Weights of a small transformer language model.
Size: 8 layers, width 448, 14 heads of 32, MLP 1792 tanh GELU, 20.5M parameters.
Architecture: LayerNorm before each block, learned positions, biases, tied embeddings.
MLP neurons of a small language model. Each row is named by its layer, matrix (up: input weights) and neuron, and shows model dimensions 229-292. Each number is 200 + 40 x the weight over its row's rms, rounded and kept within 0 to 999.
A block is one neuron, or neurons of one layer that tend to fire together. Before each block is what it responds to, as a language model described it from the Wikipedia text at the highest values.

Responds to: Prepositions and the ends of prepositions split across tokens that begin a phrase before its object, such as with, after, up-on, desp-ite.
L4.up1197,257,191,207,187,272,158,212,198,162,161,285,100,247,209,189,185,188,175,191,185,176,173,289,151,214,268,269,159,247,241,173,193,138,172,293,190,176,210,235,193,185,226,243,218,183,231,94,174,147,167,139,252,254,188,215,184,210,196,188,206,170,201,172,240
L4.up1248,197,178,237,183,219,235,230,186,164,169,172,158,201,210,205,182,200,173,110,191,296,199,219,226,194,135,221,164,203,202,188,237,203,196,208,173,194,194,219,243,239,186,215,153,87,245,149,166,160,218,132,212,159,169,229,169,232,225,170,263,186,197,196,233
L4.up1478,240,172,149,183,282,177,208,252,159,203,230,253,253,138,206,162,214,170,196,209,216,169,186,230,199,239,110,178,233,220,170,165,178,201,157,180,234,220,207,186,198,228,224,223,170,326,215,215,221,182,215,129,169,209,158,195,189,163,242,182,146,217,155,164
L4.up1676,242,243,240,112,237,186,243,237,189,200,198,104,227,187,212,234,155,219,265,234,220,196,263,138,183,213,117,113,249,215,189,233,215,172,248,271,200,209,178,143,172,199,220,235,199,268,121,165,205,166,178,223,194,175,216,139,204,179,256,169,166,208,221,163

Responds to: Word-piece endings that complete a verb after its opening fragment, mostly after "to", has, or a subject: sh-ot, see-k, run-ning, take-n, led.
L3.up821,143,263,270,182,196,150,201,178,204,204,170,188,144,103,185,87,159,237,215,230,235,218,171,197,189,172,222,196,223,196,160,189,244,231,199,235,227,157,238,221,205,161,207,158,284,243,185,79,183,206,229,268,194,121,197,237,250,163,172,232,221,222,192,158
L3.up1201,174,187,300,185,182,122,219,244,222,197,224,177,186,124,281,111,142,226,226,303,256,257,245,183,201,162,219,140,189,227,145,199,292,179,223,173,203,127,239,277,190,200,175,158,250,192,176,77,166,178,241,162,183,173,116,117,216,221,69,172,196,180,235,202

Responds to: Final piece of a verb, or the word just after it, where its object or role follows: given, earned, accepted a, selected as, making him; also some mid-word pieces such as phy|s|ician.
L4.up644,137,163,173,129,215,261,225,219,192,186,258,215,157,164,208,140,300,166,266,171,233,179,267,200,212,171,216,155,252,167,223,225,209,259,228,292,247,224,171,283,179,128,155,208,186,310,218,238,200,207,195,229,187,191,232,197,235,186,226,162,218,189,153,166
L4.up703,232,123,175,138,181,212,168,203,177,209,212,182,177,134,216,178,231,202,235,243,213,233,305,144,263,185,135,148,193,193,151,238,259,245,226,243,212,218,226,166,236,180,148,209,153,264,115,184,203,198,209,285,177,226,175,228,250,199,94,211,120,195,157,242
L4.up744,211,177,244,212,165,180,217,200,191,179,182,208,290,157,113,217,199,136,166,217,199,242,302,167,199,256,172,196,193,180,179,205,176,234,191,181,259,164,191,262,241,127,208,205,221,175,201,232,151,179,219,198,133,253,217,196,200,125,198,200,124,266,179,163
L4.up1521,170,229,216,177,257,151,234,192,197,167,182,209,168,220,264,134,208,176,241,287,216,206,273,128,241,231,124,253,256,215,181,189,255,246,256,189,179,183,196,227,189,254,241,205,240,207,168,173,174,198,170,185,180,170,172,193,206,243,200,259,163,187,187,227

Responds to: Word-piece fragments inside multi-token verbs, right after a prefix like re-, con-, ex-, pro-, at-: rep-la-ce, con-ven-e, re-ta-liate, pro-duc-e.
L5.up134,233,231,194,218,267,259,219,248,169,128,265,241,150,188,201,187,223,165,170,239,270,194,252,222,262,198,223,147,195,156,201,242,140,213,171,218,207,176,202,140,139,261,180,204,247,298,154,113,228,147,188,194,133,218,275,122,157,171,172,243,130,235,208,191
L5.up165,240,218,214,98,187,194,195,243,181,209,240,208,211,219,217,193,203,231,202,242,271,201,234,92,190,171,190,238,261,185,182,203,223,251,252,223,145,291,203,169,214,132,219,134,224,215,122,152,205,176,234,236,260,210,186,153,254,164,116,196,214,268,138,180
L5.up171,169,180,172,252,224,211,209,244,164,212,215,249,178,126,279,210,195,161,201,267,252,158,244,197,256,158,205,194,234,183,155,185,218,205,245,203,223,177,142,189,204,215,218,203,283,244,168,183,232,180,226,228,223,224,196,214,205,160,155,244,223,201,252,177
L5.up341,271,125,185,136,157,150,153,166,234,144,213,205,240,178,224,160,215,203,136,198,212,233,219,222,231,187,125,207,189,275,146,218,152,195,260,284,224,274,198,195,231,209,158,203,161,278,223,80,211,132,243,172,217,168,216,247,146,211,137,170,157,157,240,219
L5.up909,218,220,182,182,223,102,278,249,188,229,132,187,185,190,259,184,147,146,160,234,276,189,189,182,206,197,198,169,161,236,115,175,235,191,159,279,286,209,189,200,252,188,165,119,162,223,200,182,162,185,212,110,226,211,151,182,159,205,100,206,140,232,258,204
L5.up1219,104,226,184,178,213,114,208,217,178,199,189,105,161,193,227,135,186,211,202,221,254,166,246,229,235,199,108,132,220,187,224,211,229,211,295,278,175,209,191,161,233,208,237,188,193,232,150,161,164,178,192,205,185,174,183,162,254,201,207,263,237,220,195,225
L5.up1604,179,110,195,212,205,303,204,250,150,205,198,170,203,269,237,197,239,185,152,230,261,194,193,187,143,193,130,168,271,247,216,188,174,186,258,211,195,196,205,234,192,226,151,264,216,281,112,135,204,195,161,260,161,235,224,220,200,185,183,216,237,225,260,187
L5.up1664,105,254,234,200,191,177,183,242,211,180,278,118,187,186,241,113,203,192,230,248,219,165,242,138,208,206,203,195,222,202,158,273,105,199,180,295,177,184,190,132,262,166,206,187,207,203,87,163,185,218,248,233,226,183,265,181,245,235,168,199,224,213,211,170

Responds to: Word-piece fragments inside words split after prefixes like pro-, p-, comp-, such as pro-mo-tion, pro-duc-ed, p-ri-vate, comp-o-und.
L3.up202,109,213,207,273,213,258,238,192,163,154,205,218,216,164,161,200,188,226,225,148,197,192,234,214,256,174,148,207,195,278,174,241,179,198,257,261,178,238,211,356,230,154,254,211,157,211,206,267,174,180,191,185,161,210,226,256,189,192,214,240,248,266,205,267
L3.up667,272,117,191,213,204,218,228,297,205,162,182,205,236,136,206,183,246,124,219,259,218,200,183,213,215,227,184,181,250,264,159,206,190,147,237,200,154,245,202,198,230,207,221,180,208,157,183,258,181,203,170,252,186,109,215,199,88,171,199,133,189,229,241,171

Responds to: Final word-piece suffixes that complete a word split into several tokens, most often past-tense d/ed after an e-stem (change-d, arrange-d, experience-d), also -al, -ally, -ing, -s.
L3.up998,178,123,215,246,260,242,282,159,155,210,205,161,152,160,266,209,239,194,225,171,222,123,163,274,229,155,160,225,211,107,161,270,239,168,240,145,200,225,220,244,131,198,183,143,195,230,103,136,190,161,201,157,132,234,200,237,163,152,157,167,160,243,142,232
L3.up1012,181,82,240,234,279,194,229,162,137,104,150,165,186,137,209,162,164,195,205,172,232,156,222,201,221,245,109,176,270,193,188,216,246,161,215,207,232,215,210,152,200,194,193,192,182,287,105,88,164,181,194,208,226,208,204,156,172,207,154,257,115,231,160,191

Responds to: Short word-piece fragments in the middle of common words split into pieces, often after prefixes like pro-, com-, gr-, e.g. pro|fe|ssor, gr|ad|uated, immigra|n|t.
L5.up273,182,150,227,183,202,97,160,156,199,237,185,223,210,264,248,244,223,172,154,178,249,129,213,233,109,114,132,160,212,125,163,256,162,231,215,271,287,191,207,248,247,235,190,168,129,245,255,181,92,236,196,169,206,173,224,157,206,212,186,206,198,212,188,229
L5.up309,154,179,183,179,205,217,247,216,195,180,191,264,227,199,192,190,242,113,119,208,231,287,219,279,226,153,118,231,179,174,174,340,158,195,214,209,214,212,173,198,187,177,174,253,184,217,196,250,130,208,140,167,234,248,240,195,187,128,208,103,206,162,199,245
L5.up383,166,140,192,259,137,201,205,204,175,186,208,258,186,213,184,152,213,114,157,184,245,177,158,174,238,224,163,141,256,275,185,274,246,251,213,232,297,225,210,239,207,166,215,185,114,217,224,261,138,179,167,167,168,171,208,196,179,155,198,179,173,161,178,236
L5.up915,211,120,205,248,215,190,185,165,177,192,237,189,217,222,163,142,244,177,109,194,231,276,249,210,281,294,190,199,314,259,166,219,144,208,311,249,229,334,246,220,202,250,176,173,209,248,256,183,183,210,250,205,187,216,244,231,185,174,236,126,185,239,275,247
L5.up1112,214,190,307,153,246,175,194,287,137,177,243,231,199,153,226,224,143,216,148,164,223,238,172,205,232,189,239,201,123,294,148,211,170,211,192,235,191,227,211,266,217,194,152,254,189,143,165,143,189,120,283,129,191,217,197,186,146,151,222,197,157,181,209,183
L5.up1209,226,135,247,249,156,245,240,240,233,185,196,191,205,192,180,183,249,177,244,161,200,258,237,157,216,227,249,184,278,156,219,264,266,290,252,269,229,231,218,316,222,204,144,168,200,224,259,212,171,187,169,204,176,168,203,194,173,198,230,147,260,204,211,152
L5.up1601,187,164,187,210,197,256,221,201,146,185,166,184,102,186,159,198,240,157,173,238,199,179,260,137,204,207,159,165,267,180,142,243,221,257,207,267,188,237,260,356,181,189,181,248,191,209,162,267,183,146,165,193,170,192,144,234,178,148,150,173,194,204,188,158
L5.up1764,159,184,219,157,303,170,336,165,146,222,213,172,214,141,209,250,250,182,217,224,191,182,169,256,196,195,168,206,184,168,155,294,170,181,215,186,185,181,189,225,204,210,232,182,204,329,157,234,147,188,227,146,204,203,166,218,130,142,246,213,140,176,176,205

Responds to: Past-tense endings or final pieces of main verbs right after their subject, such as stay-ed, compet-ed, oc-cur, also may and is.
L5.up126,232,184,229,153,179,232,255,207,259,207,175,203,272,130,216,186,208,222,196,238,277,220,268,132,238,172,170,183,249,133,184,212,264,246,207,251,189,225,193,144,91,252,180,224,155,215,155,167,261,185,249,157,252,156,178,194,274,168,166,211,257,206,218,207
L5.up202,133,237,208,109,211,119,220,216,185,196,152,210,186,174,259,146,246,199,249,173,195,257,234,157,241,160,208,155,190,233,215,192,206,212,245,197,131,255,176,170,175,246,175,186,232,218,233,198,172,137,274,155,240,192,290,168,170,224,162,153,158,189,187,236
L5.up346,127,166,145,181,170,92,149,218,215,199,154,143,183,247,185,263,203,244,205,252,259,220,327,200,174,192,200,199,204,204,215,203,154,195,267,209,136,222,224,157,182,187,193,225,235,251,281,232,231,230,195,194,216,181,193,208,151,211,186,183,214,235,199,211
L5.up499,246,196,259,232,150,194,201,232,212,234,214,109,230,196,280,254,151,231,203,225,228,169,285,99,221,201,128,214,236,203,177,127,188,220,196,295,155,200,194,224,189,205,187,163,155,246,153,269,199,147,129,165,141,180,227,160,129,166,171,218,198,227,169,200
L5.up760,197,236,259,216,202,212,218,237,150,180,183,132,222,151,227,190,161,166,196,209,267,144,268,169,178,190,182,143,262,186,108,193,159,297,182,221,220,213,161,176,201,185,110,197,216,230,149,231,123,189,209,180,166,201,263,181,178,217,130,246,152,228,165,180
L5.up1339,246,236,197,193,185,261,199,141,212,238,153,157,261,182,199,169,129,307,213,225,158,203,242,108,274,197,231,260,187,250,241,151,158,168,245,214,181,266,164,161,180,166,169,233,216,221,142,161,154,184,300,239,201,207,191,154,182,205,196,203,129,164,209,193
L5.up1434,206,183,196,161,220,189,157,230,181,209,154,137,195,189,212,154,284,168,220,241,220,200,229,204,218,202,167,239,258,284,226,266,116,277,234,197,180,237,219,170,259,209,201,166,115,192,246,173,177,198,277,156,242,135,238,196,166,228,166,195,128,227,248,205
L5.up1582,215,205,229,136,226,233,274,175,127,249,250,238,204,121,192,210,161,198,242,204,234,150,193,178,257,151,165,156,184,207,156,246,190,200,198,192,235,214,241,181,177,218,210,171,241,233,136,166,212,251,234,160,137,150,221,174,182,196,182,161,170,207,171,182

Responds to: Determiners and possessives such as the, their, its opening a verb's object (capture their, burn the), plus possessive apostrophes before s.
L5.up292,227,191,120,208,297,238,221,203,137,269,294,87,177,143,212,145,226,203,203,272,182,194,223,191,196,169,158,143,224,174,171,164,221,126,183,202,249,127,223,181,123,299,151,181,207,269,77,101,203,157,141,161,206,257,214,204,169,176,182,217,113,271,176,225
L5.up908,212,195,150,234,249,209,283,256,169,242,219,228,228,197,207,194,152,209,171,183,191,251,259,215,278,125,158,238,175,186,221,143,188,125,185,142,162,261,231,259,198,201,165,184,228,158,191,166,250,169,247,192,152,159,232,180,109,146,156,154,219,178,211,121
L5.up1234,208,206,195,203,195,251,270,230,119,182,209,215,113,179,224,240,173,229,183,287,225,209,187,214,202,236,197,153,212,266,278,205,115,285,206,147,193,178,196,236,221,205,189,212,215,236,200,157,176,211,197,189,202,209,202,204,196,179,125,174,235,223,203,237
L5.up1350,196,265,219,154,233,201,177,264,226,123,212,203,201,163,153,181,206,185,172,189,226,138,240,208,231,158,67,161,206,212,110,165,285,265,210,131,210,250,218,255,188,262,217,223,170,227,192,231,211,180,214,175,173,193,264,215,192,142,156,181,163,279,212,179
L5.up1441,189,258,277,126,221,137,213,185,187,216,232,166,237,117,142,115,191,214,244,165,284,259,228,154,191,196,206,208,214,198,189,168,184,258,161,236,153,297,191,188,188,269,199,184,219,246,199,112,201,143,202,179,210,174,243,212,198,227,174,190,272,283,195,202
L5.up1573,129,97,179,175,187,227,270,224,216,126,249,111,180,163,210,164,228,241,213,179,252,191,189,207,148,151,149,209,215,213,189,186,189,138,65,253,207,177,206,252,208,267,190,178,210,168,229,117,140,211,201,115,178,181,215,197,216,202,205,168,154,272,158,198
L5.up1579,159,219,195,125,166,177,222,227,157,213,302,194,171,108,198,226,187,230,218,169,213,215,176,274,221,182,89,183,223,214,209,201,246,158,184,174,182,290,218,253,222,152,187,155,131,141,158,104,188,184,215,189,127,178,187,234,155,168,91,227,141,255,122,211
L5.up1708,189,223,195,169,244,197,217,183,245,209,263,193,169,166,206,142,153,181,211,252,214,170,228,167,246,262,120,248,212,227,232,176,220,164,204,193,237,212,202,241,267,225,159,176,241,153,135,209,218,220,222,163,196,199,145,227,150,144,155,192,222,302,203,240

Responds to: Determiners, mostly the and also his, a, their, that begin a noun phrase right after a preposition or verb, as in of the, on the, against his.
L3.up485,171,209,221,240,217,240,302,245,219,214,258,168,167,236,227,199,248,200,93,239,196,167,293,212,199,194,176,224,247,263,195,197,250,189,195,225,224,183,218,215,210,310,200,195,195,258,116,225,195,201,239,240,140,200,230,246,171,224,137,198,141,246,143,216
L3.up1417,163,222,166,230,211,179,211,204,145,280,164,268,192,156,156,181,170,159,242,191,219,163,138,219,211,282,162,245,184,151,194,242,273,231,237,199,189,217,258,270,255,203,171,212,229,234,225,175,202,200,234,247,115,118,195,258,144,275,237,210,179,202,206,211

Responds to: Final piece or inflection of a transitive verb just before its object, e.g. secur-ing the victory, destro-y enemy, g-ive different accounts.
L4.up435,197,249,293,171,243,221,212,131,245,208,283,140,161,184,206,190,177,186,160,182,213,195,299,187,264,192,145,168,232,206,229,283,231,195,241,276,231,192,166,203,170,146,189,152,252,276,137,208,177,231,234,253,231,169,248,223,195,204,154,192,113,199,126,241
L4.up470,196,285,245,229,248,99,181,173,174,101,244,225,230,144,281,202,192,205,220,244,155,187,212,140,192,158,280,165,190,175,253,223,137,324,150,173,180,177,154,214,199,212,219,119,235,249,117,156,124,161,215,170,216,186,171,206,189,189,147,245,232,235,192,199
L4.up864,130,202,123,137,216,200,151,209,200,205,209,125,130,128,217,117,209,246,185,242,250,218,235,184,225,187,198,267,246,161,150,181,184,254,259,233,198,219,169,215,217,209,210,162,203,209,198,211,201,187,221,217,171,205,245,158,238,177,191,210,200,264,172,200
L4.up866,152,271,243,183,160,189,160,224,204,194,306,140,175,232,244,151,130,212,227,211,193,171,272,154,166,178,220,186,243,164,192,239,181,166,247,259,168,217,165,177,202,185,178,184,260,295,194,190,235,145,229,197,237,146,191,161,209,179,153,182,252,226,172,195

Responds to: Main predicate verb right after a named subject in narrative prose, often the past-tense -ed ending, e.g. criticized, announced, signed, defeated.
L3.up184,237,177,279,223,223,159,252,168,243,202,308,145,136,217,223,183,170,182,183,239,189,148,359,236,179,202,196,186,255,190,147,208,263,222,141,267,220,141,231,202,210,231,205,191,199,226,86,235,164,192,239,186,205,197,259,179,235,203,185,190,210,244,180,174
L3.up456,226,242,255,228,202,162,205,250,224,252,235,99,180,180,241,175,184,171,245,217,243,117,237,213,198,117,188,178,207,162,220,233,256,207,209,253,224,205,194,222,200,176,178,177,232,297,141,168,173,181,162,190,242,146,220,183,240,201,155,235,179,226,167,171

Responds to: Finite auxiliary or main verb (was, had, is) right after a sentence's subject, often a pronoun or name, as in "he was", "Ghimpu had", "it is".
L5.up547,218,235,233,210,194,142,253,230,189,213,159,179,168,135,262,164,295,183,231,198,249,235,223,126,216,227,178,203,236,258,190,262,178,217,263,143,227,280,258,258,194,167,149,224,257,172,112,138,178,208,262,180,248,164,318,187,165,167,205,201,179,209,158,221
L5.up940,196,242,185,122,234,188,226,194,200,287,309,167,202,214,204,196,195,189,170,229,215,191,271,218,154,243,170,143,222,116,225,231,171,208,212,258,235,223,192,187,221,181,147,182,194,232,120,166,158,142,255,201,172,101,223,189,177,198,275,166,228,229,155,183
L5.up947,254,213,171,173,223,255,206,228,215,191,183,127,173,186,173,115,168,218,191,254,203,138,203,215,227,229,150,155,279,252,214,160,229,180,182,266,227,187,208,185,217,198,109,223,210,210,185,179,151,191,221,179,181,204,213,209,181,222,118,226,217,216,171,102
L5.up968,218,236,247,182,260,193,199,194,223,191,219,272,148,225,283,155,170,229,177,154,214,231,221,199,220,123,184,192,211,235,152,104,190,193,228,204,193,177,154,225,148,202,121,205,208,220,222,158,181,201,140,163,235,208,228,254,97,163,210,164,208,174,194,188
L5.up1313,204,128,204,157,229,212,196,195,233,219,164,195,245,193,183,168,128,190,249,301,209,259,218,234,260,194,158,156,183,169,190,146,201,251,200,186,202,226,184,206,208,235,167,163,208,209,260,173,205,223,218,180,161,220,212,150,111,186,171,231,140,199,219,147
L5.up1492,173,138,218,160,160,257,217,223,259,181,205,174,224,131,200,232,190,217,179,297,155,195,280,193,260,190,87,149,238,256,172,217,185,214,181,218,213,236,193,212,175,251,162,189,149,227,226,139,162,172,165,199,251,162,120,194,113,223,170,164,161,197,201,225
L5.up1564,246,208,205,232,212,194,181,201,235,223,189,161,173,167,304,213,207,220,158,224,204,187,330,198,221,134,160,230,210,183,290,279,197,249,241,214,168,259,233,201,115,208,222,141,146,216,248,165,164,171,184,229,222,108,260,199,175,160,210,225,173,236,201,206
L5.up1618,203,233,118,139,199,220,142,203,210,260,286,174,219,185,164,147,202,201,204,272,150,172,260,178,222,164,203,148,317,214,205,293,216,179,225,295,129,328,208,228,218,219,216,167,195,215,188,114,160,204,198,223,140,152,205,196,222,252,149,242,88,219,157,208

Responds to: Coordinating conjunctions and commas that end one clause and open the next, mostly "and" or "but" after a comma in narrative prose, e.g. ", and he experienced", ", but in", "later,".
L4.up74,200,170,256,184,150,158,251,211,166,233,254,230,261,228,214,131,243,249,236,174,198,176,287,247,213,170,172,216,184,209,252,264,237,135,193,212,299,220,201,248,182,144,173,210,175,213,224,121,189,189,285,199,170,123,161,241,169,244,214,219,177,193,249,168
L4.up308,253,217,272,185,166,90,284,205,202,116,198,217,181,255,198,158,240,246,145,260,186,170,190,228,190,152,115,236,209,212,264,216,120,208,199,216,218,247,251,183,137,202,170,276,202,242,205,238,207,172,150,193,197,113,181,203,140,186,188,231,252,198,223,112
L4.up431,281,160,243,196,233,214,174,170,181,227,198,232,155,195,274,177,202,205,188,149,248,270,144,176,295,155,156,143,180,155,153,184,215,169,147,174,92,155,228,157,218,180,205,216,207,252,121,154,139,213,88,217,155,202,189,237,181,139,177,200,241,177,224,216
L4.up1083,214,203,217,209,245,275,276,259,192,155,166,119,268,223,263,155,219,233,230,228,299,148,263,217,235,194,173,217,257,200,186,298,201,201,206,265,270,216,119,225,196,192,196,180,186,337,153,137,125,223,219,134,176,165,226,165,207,210,186,169,205,188,235,165

Responds to: Fires on a verb or its first word-piece right after a subject, modal or "to", such as doubted, rely, should, represent.
L5.up408,192,157,180,168,213,242,208,234,239,163,212,175,206,217,171,193,213,123,140,178,214,186,267,160,206,220,210,85,286,231,217,158,189,209,173,168,206,179,226,124,183,224,178,179,152,266,182,224,208,162,220,244,265,184,201,227,199,255,238,177,225,196,159,195
L5.up478,162,249,267,249,200,200,155,213,166,201,232,80,197,202,210,119,236,178,235,224,229,159,191,180,205,185,190,75,257,239,159,151,151,266,210,253,215,190,177,181,219,194,163,86,189,298,155,152,188,161,197,192,268,212,168,186,189,222,175,177,123,237,182,178
L5.up532,220,231,188,168,185,128,228,174,183,213,200,160,200,193,244,158,244,183,234,231,326,165,282,297,216,170,193,183,177,175,151,186,270,150,219,261,192,216,200,193,214,159,248,158,258,305,214,135,150,187,245,195,182,173,219,195,121,213,144,263,107,220,159,146
L5.up879,182,177,260,188,254,188,183,206,159,189,222,188,220,199,243,128,155,232,241,207,192,191,247,214,162,166,219,211,172,199,229,180,177,254,238,180,223,211,191,205,175,212,160,126,160,196,151,170,140,172,165,107,198,200,199,210,166,224,211,181,184,224,207,174
L5.up1170,195,249,271,246,193,157,151,201,230,136,254,135,177,217,206,155,199,125,163,231,202,187,214,209,192,165,159,138,198,230,149,164,173,223,154,220,202,188,232,205,194,226,214,163,216,274,192,184,213,168,253,199,222,197,232,170,187,199,193,176,209,262,212,235
L5.up1236,203,220,196,180,222,184,184,262,188,232,173,202,202,220,120,130,292,190,239,153,252,172,148,268,228,196,178,213,175,186,223,174,210,233,211,247,181,274,219,196,172,244,201,122,233,278,206,173,223,190,131,158,225,173,191,175,132,256,207,172,264,249,196,173
L5.up1297,235,204,180,157,185,125,195,236,167,207,219,164,119,190,232,138,203,175,236,259,231,188,217,197,228,181,173,171,228,219,181,166,190,216,187,241,148,205,310,235,118,201,169,217,167,205,152,119,187,176,107,186,262,138,261,200,175,286,209,130,212,224,180,184
L5.up1544,206,206,266,230,153,207,225,162,158,218,207,192,195,218,220,182,304,222,181,194,276,133,296,98,211,129,125,110,184,138,224,163,185,221,189,250,202,184,236,165,146,174,219,196,224,287,179,177,209,170,215,224,201,132,195,249,189,226,155,181,242,221,225,287

Responds to: Fires on the verb-phrase opener right after a long subject or relative "that", mostly modals and auxiliaries like will, would, to, is, can.
L3.up734,151,171,228,215,127,118,220,180,227,222,232,137,188,212,266,165,267,193,136,241,221,149,245,226,166,142,141,216,234,181,210,208,172,220,202,239,243,209,198,190,199,177,177,198,254,238,183,189,181,193,222,138,154,175,248,212,245,222,122,243,201,206,226,148
L3.up1769,219,214,174,157,210,146,278,245,170,181,250,205,190,268,237,259,255,230,194,194,223,158,251,225,212,288,146,127,204,213,233,235,188,167,169,157,193,196,246,180,224,254,211,250,228,205,183,203,171,184,150,256,198,229,139,137,153,206,237,243,178,226,182,194

Responds to: Fires on the main verb of a clause, often its final inflection piece, right after a named subject, as in Sam tell-s, ga-ve, discover-ed, and on a following that, as in "commented that".
L4.up753,193,273,211,181,249,236,193,165,143,206,236,141,175,229,174,142,282,207,181,246,170,180,210,169,192,179,257,162,212,238,233,236,155,261,183,190,176,265,169,274,229,210,188,119,220,238,226,193,120,167,239,218,201,190,261,184,211,175,200,187,152,205,162,221
L4.up938,221,296,293,214,197,205,191,183,244,238,219,169,202,155,255,181,241,209,181,193,234,172,307,197,275,143,182,202,259,228,177,80,205,270,178,253,211,159,203,144,213,156,163,133,204,292,136,194,214,197,298,173,199,183,207,182,195,260,177,178,114,209,189,219
L4.up1606,198,219,269,186,229,247,198,174,195,171,246,231,209,149,167,202,167,187,211,225,268,173,219,147,177,180,182,203,276,215,169,243,175,204,237,225,178,153,196,181,186,128,225,155,211,212,144,185,162,213,262,255,168,194,238,118,224,204,132,242,228,171,225,194
L4.up1637,151,289,288,212,204,171,174,206,182,295,219,167,177,188,257,179,185,199,198,189,207,196,237,167,189,164,241,130,256,212,222,142,168,213,282,186,174,207,195,266,209,184,196,232,213,248,176,184,212,158,215,204,235,208,235,127,200,185,183,239,215,218,124,152

Responds to: Short middle pieces of common words split into several tokens, with the word still unfinished, e.g. the n in Gover-n-ment, fur-n-iture, surre-n-der.
L4.up1094,221,176,267,156,228,246,175,166,208,260,196,196,146,215,161,163,243,149,249,185,163,200,186,175,262,207,209,200,225,193,252,324,150,212,179,120,192,197,228,223,247,178,232,221,261,217,261,219,183,170,163,187,207,195,302,155,149,173,169,184,207,246,250,185
L4.up1305,185,168,196,183,161,235,265,124,232,212,247,211,132,206,148,155,202,228,271,213,196,193,156,209,204,206,141,201,280,184,229,271,176,234,226,212,188,269,262,200,194,189,183,132,249,219,217,162,188,161,176,155,194,157,164,217,134,163,185,183,204,212,194,158
L4.up1410,275,174,203,157,215,194,231,148,192,171,257,231,166,185,168,245,259,144,184,198,207,250,235,201,181,207,201,125,269,124,181,265,149,204,200,207,189,160,229,253,245,172,201,139,231,159,235,227,188,185,184,195,263,167,133,160,210,189,139,217,129,153,222,145
L4.up1715,221,208,178,198,222,238,195,210,185,203,239,170,215,176,253,228,196,144,224,220,172,222,179,282,174,214,217,252,273,220,139,304,147,251,224,241,136,204,220,186,240,143,179,163,226,190,164,147,105,152,240,165,191,209,228,173,184,161,193,146,203,162,169,234